Part of a small language model's weights.
Architecture: LayerNorm before each block, biases, tied embeddings, normalized queries and keys.
MLP neurons of a small language model. Each row is named by its layer, matrix (down: output weights) and neuron, and shows model dimensions 192-319. Each number is 500 + 50 x the weight over its row's rms, rounded and kept within 0 to 999. Numbers have three digits each.
A block is one neuron, or neurons of one layer that tend to fire together. After each block is what it responds to, as a language model described it from the Wikipedia text at the highest values.

L8.down1062:498516543531490515494530522535556483464460534489549519552582456579473527443530559443531466504512491631505392539579548470509470494552494434510518467421494561533568421459531553463397512472504528481438531445472495429516519549536494542426527417503586531429560438514495445521548513494540540502466442528498432500495518562496486479493503503519496493549588464473617592373463531494448546567481
Role noun before name. Final token of a role or relation noun placed right before a person's name, such as boyfriend, chemist, filmmaker, stepfather, Minister.

L5.down208:533538588420535489512544476469511504562516514550485416538476447547488476544547564473446519476517381471478477540491525512423515471475493495482535519486525462583551456467478485512475522481525426531448481406575456501490626560520541512377490514433489603526452425501504543502416515477588540455483424506504485540398480485571537493545523407499409482448552546510524450518586430488520438520533
L5.down257:586454491557549470474457552501453572528512525521568445574525471459511485395465406594449466572476560554499508560506461505482680535489576431440541460472531451487560459481434507525411502503383388550490443498573513626521427489523561406524472452534475500501523497399483476474515553479491517492622466438544605502497468391505502488489421450529505457504521550494457434490470578444382483507473
L5.down390:516482478571520448546562528560452392531509514469547436518481459497468518558422488460396558526468551544472361502464503450525442555500551477478635438576476524513564543460529419590523462510436442543435524471453510484587625517506512543472550424513537548554548471447556463496516530525522573553529450565440510526451488456534606435494506560453506469486541561511486542483493472515518425466468
L5.down627:512505565534505495599518513563405493503459475497554465549585370461522455486485457480418499533481497491434523542523434413465468488530455448496529465552469476504495456458499486552513514530429434494468562502511411510463566402581478495546421470574400501483582507471570460408538483488495494499572535569509441521588478547398582514555549479503403535523497574575455457481402556542454520575446
Predicate-opening auxiliary after subject. Auxiliary or main verb opening the predicate just after a subject, strongest for "would" after "announced it/he", e.g. would, was, cannot.

L2.down41:535463464511487480467578424516545562491483413524551592495473604491473453412490481575503459497442438486468387484545453494442429423481502523490525457527456550565490514601560449560474554437521560474536615478506410488569498538563537474549617524438523500510493465546475552558538495433565434545470429450515579523475508488582467435532478447502503621487524498528515410419471471554545470463585
L2.down51:529446462463524552511495505509515564536533506445514558481522509578577492521457539482459524537437466578548526475438473453407476612511483447536591427621510537450558454540482497451468550566475446460506480484507420518532444529489498405469495467475407465465450521496493422474527555447512496460532477602497457552548422480455425506496457479507472518581549541540528581482542489467481525466440
L2.down53:470498448471614405516491438459360524533493511486589555438478479524522498495444486583571547498517586506446466492559570556553502518457457495349494490497451516431522485492463466446585445459571544523590558507495509545500520390569550516442547511469426442513482465518523382476455504445505586518545517512617514484489435590504434544496484476569486561463500489486443543486494545456526510434537
L2.down130:520550489469476577479450511492423504523543503390419485453557433509479480509457492437482374503494524416481603473573409491541460588453513498403515511499540512462416575446516550587460441545500558489466497613550552414623424476482482550511514472521489494457465430515475385449505561524419501554573532516532571457489455508524519461567528480558611453592488504516433490474402511562541480522555
L2.down375:464447542557420500443524435531477527545610520500622479550489505567449499551487565521599569539566467519490468550475525543532434598568521479420501524502393501548440490422573519547435611536385455607514487478534372427528535527413547507498448391517542460489502470474478445472498487447461525403553503486563509513507494494647452497510485516489538502510503443538509468507494496485500515513513
L2.down414:425518423457470491518475588610505429504434438523417567476437560497462470479542564414537567502488530579514481449472464509525490583478507473563575526489503554475579491538429477445483555579518323525452455515511536559478552500475475525432535522543478596481472544478509512566444527463516485496477555455532529402488409411460496406569486539511451535486439608503431523549475553438505550461425
L2.down577:594393495485444537487490542477453485483456591546569528530478485479542538523397478514492505433519450436372427515458548495490539537532464538497498583505543488376510461519553519475439453487485477571400543531519599598460536491522458556511528553474443468485477478472492466527451550409450457494421409498528514532553518430535496407577491468540518473526553530435482539590386503482537521441532
L2.down632:516461421488528483498558454496536344501362448519485578497536496416494573408472463633502496563470475480611521459522520512505503463525424435451372524503626505449483531567505551621535455470507507474528565435485396511532507538493476591489524498469460505421498429542457517525481477561584536495486437513540519498594463518473475423481479505550508482542567440428494567473469546566507434557511
L2.down841:528571435513572493475441466442473517633460519492563544491452468537537521408615459522481555444463542452514435516477518549437420460479602441492491466506441490447583487524499496582483550442469543474402439486519464492495498482523481477510452636507588491525518521491503470483608485492493452440474473519541566447544442582603554498377541503521493532451491567478558427490424538468449587501584
L2.down885:458430549450426532432507505454494535537556518500448531541563525466506507486539513464446498497534538400484332633490485467529577505521493499502570461543463486563458495608463611428481555457539641576538591485489462514492547495555431427499515483499473537460550516586500548487522485457429575487582533483525489452519556540511516506477502440466466641559438593426517468553456491523520486508432
L2.down945:594592411528603453543486484517437507530482570527535561468517481446528456433521462534487464512535486517517440443520418490518503542613491480567490447443445473512557559387565469537491605567433476494404501517484448461522511576469430505502467448513454412581656533442495587481505448589499467585472515481428497465487532497536570554518544480538512504499426488552531350565478493460606506483526
L2.down950:488471417494527458551495413433488561428436473539545445474579500505537448519516440513513495496501505497586440451527493503510441531533460488500476445454524549502514507471510503477519526529438455450551440454554517498585476515605470446502537481456538520504471495551576428516503428618576408520449571503530453514479569441500471429525429492523523495545517441528526528486480489498612507392496
L2.down1083:472491500560520467476458484565526532451483522556494544565519490368448476490515530516542411593563430490446385594429431459512447565529530470592379424495493543539517562409494495551521428540479566526560474508569507508554463437475533577546553450498500493567589459409532493464493478535548456536463433515446556497576571547441497500504528477460521553531511517480543538486541497519493497447548
L2.down1153:607444409555527493441515566467534400515524447680515353463501492456567514517515464507416448551440513438474449477493538479502443527454612530608517571545467480471532515459516357477522652561580483550533473501546443459482460383536535479432563456541575577511542466557476440564435448507479507499462504427461454556465495485498449412528466470448488461576532486473526452560534496433548496474501
L2.down1161:505425490450502515533519491529472533479557460558410515457547542436499456563562456448414555541462428458499450524532488543415517555456470489482467436467508501398465448455527493478508493541530477527495463434515581547465550433515478545523490509495511588455490488519544595511433509467544548469467496487454444505498504509576507516461548564531583520430519539376523538510487468504502496409559
L2.down1231:442478501498531491500537497372509494458528502418514529480565481468557483557498507516483460499506548444491653503525473579466431522527520533492472452456581494568462561511482551509547523495480481548445506465528497600475497491410460529577486471489505489447477496405548478493405568535481427499479580460527461509521468537492525537526535385515457468385527479456438466480534478509516567502544
Verb after subject. Mainly modal or auxiliary verbs (would, can, will) right after a long subject noun phrase, before its main verb; also table cells before numbers, such as "(" in climate tables.

L8.down287:489454476447446486472534564497539643434432440477532519452489465529580562553477468459501556465547402449465484542444504469522483540483502437563532423533511579557636476536507550569415495442504514549482523523495513517603534383472511559500491462488574574496477376580541489504596550466518475393494544530535503442502545549468445580466540518463487448480472540537471564508424495491474567475451
Connective "to" after verbs. The word "to" after a verb, adjective or phrase, marking infinitive purpose or direction (wanted to, in order to, able to, proceeded to); sometimes "and" or "in".

L2.down98:378488462504563481577478509472460453513513562453464506597470528438513458493481453510466576547457579484500514481532461514499522413527556459494535509555469516474524481604360557494574542339505495591532516583416587560497429458468461577461563522527440502503494464458532479417478497457452448500499468558560509509518526598412524518599536424578438576490509456484591462503477434520469550432555
L2.down341:474478539441473508552543550475534530453471457503538511520500538489454522531525457498442422583470460465516510521500535570544549499470469367569420425502465538451461538598499477543510485508522443510541526443510463522411488482529549475553561501498471518516523485518450598522510493468431461583452531468538531515491434459530545601383439503439510529555436575484575487529496630338506561507587
L2.down355:549600420477486528492405483558574535521460459525521587465431471508528476419495479522584524514492550547530447455448512484508516500455400446480432507517445453463586472468512475458480494504465555498528559452481484460535517475504553463499511501569507597549513509464516562489601517396538452542488576487488441404534497476504475412582586571453470501495482500556488600485508590445440558534505
L2.down358:590502495443509548488481432484409491433471485499530503544393432511532576406480541554481412527560515543479518485516462463511522473538548438405478603535445442529516503460548548528491465582516564551569513567524459550530469545482439534583559528529474479549543506533563549526573387517454580470491507533440538499477487565565627460519508510569484499518555520536464508455555526489568484456411
L2.down409:425418511482495460444426535524495469487558479423509529529532507547459456537567454467428537509493496491560553530504509495488556537466541506497537489469492505585416501563530540562391535453477541499500650499464611545532531515518459511506522551510533502478461522452553527399572582583578599411514453479490504570468500560561467458408427525512439553506459526501536472529459482422520554442557
L2.down482:538520448547418475495443604488639411530512448530525486490471499455474429606478491487550478410459445485463553506423513419467450598488548429503559530533526541520527540457533562581565502431519417512460560562400509604403579471529563414541503500499653509439420473535519471528493493506525473427522520348496496535455527537440533392484410528524540528460412499445511528521484486435484587576534
L2.down616:400532490438500544533507483547543507526446467547473520512475514514508524499560536545421556573551535524464520472532592417477513559421440471551562450551476593456483463564456497500582522413576578506525545608484465445513581442525471586526404472528455542470449517456479563559464487578419500597504513468521437509493504486543483494512510530491543461487488537424467474583419524534460524542492
L2.down619:503482486502488489381407468546498447531559518583487475494538399514490498524444463535519618567503491610451518500430539368509538470543583514534481463445457539413613462491522497519546487672488460463487565440510507580529532471484524549551486514626460493467496546533553519601447439411478466513611535449576532500478537460523542509535499548519543520431506507486486495539473532486463561499475
L2.down719:506558434577466530582488485449451538482537437520598636523509562602517518450512518519457472559495512464463465537531564493530482520448455492587496550541538497469598472496493559476523553430485546571474520522455470533457482553445497515561514475494500510494406495608510517583510412444485567522466513420392487426461493536461504561472527434506540528492504479541523567460499472483535565441461
L2.down749:428584534500527509482541519515518479574603515464407572490467400493504417532441531498505480487473516592559589495441551545499576405553475534530383515530574539473533570485472532622535538525478480440568432456516554537482474517468535496534488457467479584430462550440538539439480498554492453510547529588491470504484527521537592586516382539475541591456476556572465493508439570538463502475529
L2.down915:472502475453513505505447569498528577530509540560504560509499521546517505587512481535392502573512487492434624523532508447360491506476502519447494524471518517438422496514512539447503502499539540463462499481491541536509444602481562498579498436571543480454511544472547483508572474462569458561502461494513528529435490468626500510534569529472484464477447568393535428498431523444510536507474
L2.down969:519392492528531507395512532540489587472433470462478528482460459518530448400490456446464575536477510501486461558506522475459461536483545575396472520533520476588415533557403467433502499541473565514594506529563624430471447513534525435484585587410462504474388523507474606509464587444501511536374483502500451536493449509527450538460466457446489607536519503500454529553470484506484424487542
L2.down994:549497491557449572451532495600499486490515461438546574516499511415532466544507604412547573465567502449493589494487448523415475534462522442405508554472476454410580536566538423359554469573577493465480524503444535508575458480439499507541487515474519532459603558524484421482491435496456472508520482505512537408610502485497490557492438522493484464490483538533548485480485463536482530506490
L2.down1023:458486523514528488424488579481540465515504523498495431503567404523548503587575468519544445475450465486405495555431551489477461485551549481506529463441435476525400502470506560431522523468528573513609438551481380471446454532410484428524493490496534482491436435444474559514451572514527518518565551381560544558566462662469432544496455472529497565450481501568436507597489448493571601505574
L2.down1053:489414507506588524607510496496434491496493509426493501518490483459594511519499469533561514502553524508439433452441471511522446546542609465527454551424397532470523480509471468538538486533501541426441482481480462535493514554434483478591518462471474397461506554504532598437427534649542492443535444509440491532555559490554575531494452541458473489549484422542431493472449485515510492525641
L2.down1149:436474461414485499515403436564498494610480564443557517572453524543508516536610465391400394479423566514515506535599475526420469516521427442531540489500511574536516527485555570476419550461509477436488509494495499420501580572536529515445439529571475533538511429473489459510484590484457475447483462534489424485557485440501602449453434513562470462485508533490432496464431598486515579537426
Kinship and role nouns. Kinship or role nouns right after a possessive in biographies (her brother, his mother, nephew), plus Family headings and some infobox field labels.

L5.down204:486505453428568495501495528447429471453465484506507462467502455585464582591509528565568600538530428445526460546538493471495551464466559482488586434596458529567469388478422494503429569536478590577519448534508477499481544502520516462463501526458495494489405523422519499481454459559434580466480471536504550404502408550452449504465499528449456387601587517466447456551495417495418522419417
L5.down482:549360401499527475552525482502400534476388496512485498548570512488483419601527458465526464562561561477453491490390403472562546515488516454470469503510524525525508472494578476536451471592579483512528414557529499595473494572478459499439545497466527467508496575459492485462530441586452478472516479386532454504427545424520555544479573470522505426430495551515502493496510475468380461532495
L5.down659:388552545553457542462554490507589498549421535423542481477514521466520609536531548364448459477488449510555447491457513480487488538423524493496515518404437537500502423522502477407543465516496445436465536474456540579575527494491437422387532517498537525500518450520526552464541595474540559472449538489422514474593499507541484512622548530466528495510512459527504462451637501504499425547415
L5.down1222:521368541526485501489545539550586523485466476479486554489489504405476482636431521572487490489496510526494520524434494557481473548572518464448542551475541548492382547637511531478542564521519533463562539458549496510466511512514451511451546502512442595553560445502457536527420432572455474429413589496498402558431495573500445502466468456486488525560548461455594554504518474469450465554511
Directional prepositions, mainly "to". Prepositions marking a destination or transition, mostly "to", also "in", "at", "into" and "de", as in "Return to Mexico", "moved to television", "walked to".

L2.down31:471503502479507523567482529504506462450563540518478524493500505561524453502443510455566554459502523521533519490502480440475487466391549495542467536533580451568501442542440493559505489576534361442557507515564442509571478455509481477483581480504551440543475445528503430475499614426455564507494376521478545556517456432511497564400460488458487496458429532508538401421519545501415561521410
L2.down177:526627477465480441504461462481531555575506508430521472499460491476478480474532432474391507555569513444462501557470478477468511558412540543474537436529466584594519465550474492513497466475428551596562392482435457487505448531578484562511487489612525477553455496509471441481531408575537504435482432516440477565422354545492509491416495496438513471580461508483502512411595500521462496612396
L2.down205:494516587495569417504491535578515473516496533534515450489577466511509436411454400427429481626447550574471509494448409470456509540447540583504600493454380462559541553518415485475431524515507544437494412493485531535515517458537450403454563535546479503465428478474496493500541508469563477548460410479491537501449577546537571477510427495532612476454513565536473431469531473464521502574461
L2.down235:533476443536542424535457583484570421483533628540466553484480450404467557478533483574557498415454573389591528475562577503553518467486554562518496609452516397539486509402524490465611458394526456556568525593498541444462557489417453539431571560503417513511437537473479577560494487578527441479560457553516478527475470493551398543483475478440502447444400490491455497613540496521461555555542
L2.down238:485514524526461570543486552531540456575588453498439471457514510463475397567489539572460519459438497584459445438489463510482518482420505492369577436517511541547523516563503448498466510472494548477510546516473476466503489588552479527475521585540478512457652534463436495539433430510453494497544472501482506513473451439524501415478559486510458554411523409456419493435446481504431529495532
L2.down393:491471549422443444464518470460440553479544591443474461493537653426442580473473494486529505553502527557558429557531546514468516510464559456547508512531552524556492556541518353533522505480492559595408461544535509506481474453440446502508420506484496582472497564504521411579507492518419627507565556525500559503564566545523448505483431552433447516516487503560521419487440510642559408488505
L2.down411:568465507449506453476388438477507501465451420566533527577465486513513511570442516453477483442563526503461525485548497537472492461517456530484513464493484444486559503457506583555486605447480470489571488450431486564515524384452478450565505554435489452524577508479480481449613542438524524540508487453500512505504418395590511582413506604501521531513538467559458506514557558390458539532468
L2.down558:488490387524423519530467501472556465559581514516528473453531473526549454522458466459524415490481472510410489557552515487590502558635570449425467462538545568441547480461483468508593565504550526444514517482466500493444507480465468555398468429480546496437488478560556510458564422497489519463498496490476496490440476496640447493458522542473585444487495424448423459549598611481566638430486
L2.down790:558581627505511499580480501497408555505425531506519510534478483419494557461545443504521448416507447472481489504492542458436480468488562535478563554466567305421625469540433464472531399494422490448478496454445403584539415509394608501477474467587513451530450413494483537469563545443539402567501512553556447559513521501521489538445460527488502493483536620520554581513510621524545522526437
L2.down897:435617586542520459519464530518480453437538440421492529546556518485414482514434525611504465455474499540474485491465529550490514605373515424454530386475447464590631466583476581594562487543512543505501471491541536511429552448599482628476467498494500402449507541457519545451556414537454487460529564454466523501492474510506496524495496449434469485497519504476520426446341436510425520550465
L2.down916:558513406562385543484479481426505485519512583502532482513416581514425511424508512562568450564550478414540405544483495482394420474505538473385512481458544546488509545436485504458424489437472534561421473529544575470525508554553478427478493583444526537515445470409537544468558623554465372457433483544504458450529490496528571502506512491585526392438471466468477444530621462438507501524511
L2.down957:498531499534486498561486441455457577492496474575534586514498537563518426519421549513469543570523578527555371581461440439448463542415455447536533491492468520498490565445521467467606532513491533540534468492552494376542547351524490531506467483480479519467533487421450531518495556477539527455537523544544565432437493520497499486527509478561499478538453453553527495545458516515498557543522
L2.down1006:517511504515480559475466520534450550444461419555465452483439636548562560482541507490414479507498467512451521446549552400478490558550538509528494463624493525524579567647484470519427490597508563536550515425485552532448492452537471565496548513497598603458474481473544437430581496516491463542511458578470576602562517481532515470447468550447527557534488521508477532529464529504528482525525
L2.down1035:531459487494500560578453599474456587434476518419458630536540477536485535521477576570506483573394500520390477510501497472533586454429430482510542442506420551483426562511429493514513431484509456545593537477526535543487570508474518424537514449461561498604466539476475508469506585455468500533512564472528547418492503514489536472464454490463507446480601526488447495425528465471501458481489
L2.down1221:443534478370621530466452521589507465572454449480506524458554489461410492520463551481384523552498523412458371429515546490515445462545477499426487563571456564504541501602531427526410494551461574485528535441546468530485438514557584449541453536529502447561448418532481481543519466532546452500481523587382517511425580476460539505541483498540534447499539482382583428516485471492429566498561
L2.down1245:470508502548524410572423600570472545491466509490509546521485469414545542467503463568629538427538445490512583548425575459475569517461468604550512469512512544473603494565546561450530425445452442466382505420417511601509542482566526479442540580535536430515594444471489451498490576568443507550526469533533510567482562489466460580489484498573459498495475557471494426567468563426549591620486
Sports and institution record nouns. Nouns completing a noun phrase after "the" or a name, mostly in sports and politics records, such as draft pick, career wins, run, lead, NCAA Tournament, Senate.

L8.down191:519518449506456424536491490481477677411445436513528512437511607511469543547516557540404494515516450484484454467525412470575515492525554463485499450465435490524541534458490590527556489477526501553512513500450505545542449455507550483502536509484462591482462557504408509513537450512512501399541632423519518482438542524459590595524456479514351441407527532527445616525500477502505522490455
Verb-introducing auxiliaries and "to". Tokens that directly precede a bare infinitive verb: modals and infinitival "to", as in can have, designed to operate, agreeing to make, did not utter.

L2.down76:537407467444487480458564513496509556543414590409493552588582477438518588599431576518472544582436523563550586488522594451485604436469452491509510542519490439461450531406437521465454514533523462505545428578487501607606524493528437461498475449367475533431476617476598478530508500515484518494491544434456444451488542525455533505428507477505578434473476503452518475476525524532558474484434
L2.down89:576430478519496565482519450569549579481532517535637594476488596487447614491501494507425467502593486460490491430475515484506483487540385467504580535563413556499534498405467485471360452580486470513503419502502351566467483489498465575439502558473529454454596573452498549508492500510427561512556517408529445482559445516425470472565537520612553473533546451543381519578448541525446472517484
L2.down178:493461505443555443472434559516492581458545508499532511546453399522466548545496527508592512487509501461566445554487565493425530572493500488534490456493468599528467425483622508529520570514508499518516471501452522477593410554524470565530457497532534589487505507513634514510486510485519461600477556531511445407512492386486562568472492432497422471492598501549546574562466562556443465408465
L2.down218:517503435548538505533505504522540461573548451377534523578540471426494552560388481602547501634495463537535533452478494522450541544462537526535449482476480505544447474514415507448485439556529525515556492452451557557501565404581541478452538517443546472543493476502530528487454575469407583534478519518511436427560506418483535492556472445424555503528587596552523561448441511542515488449467
L2.down232:550535405529480496488432492517495550511378464514444409521528559557476593439526514497535507572543527491462482574476556434522502498474508531497551580604439449570528415507504485424554510486528535493493507577521489492487411540507400432447388549487503556548425418466518498532462517425416521584485499495523562496536541445458482512457473427487494472444452493555481419478511377470529500548569
L2.down259:490445520551506510461465498441563531589575570441525560511518584546509493511495482545563508546525500463522616492517552619502491452496465447510567426445483583429559479609558575474529419461452460498501507412480522505608460513531412476463472528428520526490492533503488497536601490423481440508513497404541512483434538467549531498485416472473504482518521570500498423473494516511488459545577
L2.down468:484387482492455401467426515467487487548460501518484456477495561448491489578572475432450559448492511552467581501505485484473518521558458445565580416500502565435529459465506543503613525468491411517498421405473444551542522477475540493450523484427459485465548542567526556466506541474472454529529475481548482516463508418474580553496395433576462403542452587484550475579514453525499542460507
L2.down633:548479510532502431535494595485393554514538535440507549535580522606384521443403506551469512504514491626473506575553492558515490549431464455544492502529516492472481565464536484442455469488515394448416562493440537455405504476533498514557580446515509549399494384542504539429508529474452490547524511420552541532616442402482490465484464471522548538470554492484557535432528443474550438509585
L2.down677:531547437498510532495507488451650405481547490410552551525421453468540442517515488504428444441545431547505559555519547550510434522452647422506435567520504560490461555514513588465539470496535476416526456487439425472566486536453476433444575467433605505515560521515521524614499475496555553544441460592510572553462550503478517453484475326474604515590563493477521487403633487516497575374395
L2.down720:511447445488473415437455576594513527454620500479539501480437522496476469385520515535494480566499446546533486495560472477438572521496486595551598414486531498475486527466372517460537499556602430522447525500473578538487400525526561503477529514565516474472500506515472493563434444525510598450522455394582432518449547497497468420432484500498537470457433509597469467410474482525475495469452
L2.down759:471459487480622484461501490533436526456586490507442549470588514487483599561483483543383472535530447486530493463473496587468515528499499552549559510519540609477460516444487473498422470512503504452471477517444461534499456474469506441531471471448553470495491459501537587493436513470589598507549434423470508531475562503493558599569485548571555508496446480537474594487440424541546488563398
L2.down810:538425381459525483466564456557520504525642545500526462496428479552485524496558479464514493499500493541518550532464551552439536484545508570502456624523547499455476545547614438412566487541389502545610442469505384480501424440410493521403471519510511474555544442535483482538444437488470547484436571440578539434543527475502441465537509441461557467483554395475548514492548498513468475473493
L2.down811:420456509567567445458474453501500534546527517531535481496507484450478537543480575498451477554545487521504453487498522517574456452404483543530546532388502443415494563515509551505483551468505496483543499381501444560530453479523514443464520563471543473523591530484504446460404523526466557550548572457523403505502513505452546522465374517486395579460430489442534639463495446413476452566512
L2.down844:579488543488443469582521530516451505498510478514424569477500488579552497431469513470497497498534503493542541490489447558492526535415453493526412488425475575462574515576577513492514488509526472451466497410467491483524495458566499542437593469482482547526443513489538488510570498603501469436550546385500492579548523506614524502482517493464541530491476461512552489372490500477517594449409
L2.down1207:527461507534500383494483388537541420528454494461468556494514481540553510470415559435426481502466476571548650591461471510430557445541476522566446528458561621501599444488452570430516445572507400463523649467494572464568602499525497547468546544540395588550551493470480575456476544435538548565461481548435579498490461485452541544454517481495561418503572534524475412498441556457469529494457
L2.down1224:534517447514455496460521500464475525341473547559489502521494440589463452400437473498445526574453476499498530490473448493454490448520572505482521428444613450524378479573533521524489490436428484462478434491497509509453537460445429537496509529509394495587597531449529509357460495509575410465505457450545561565476461566561436475477477492540557528507486611447509482446548514458523478425437
Destination preposition "to". Prepositions, mostly "to", introducing a destination or endpoint after movement or transfer verbs, e.g. moved to, transferred from X to, escort it to.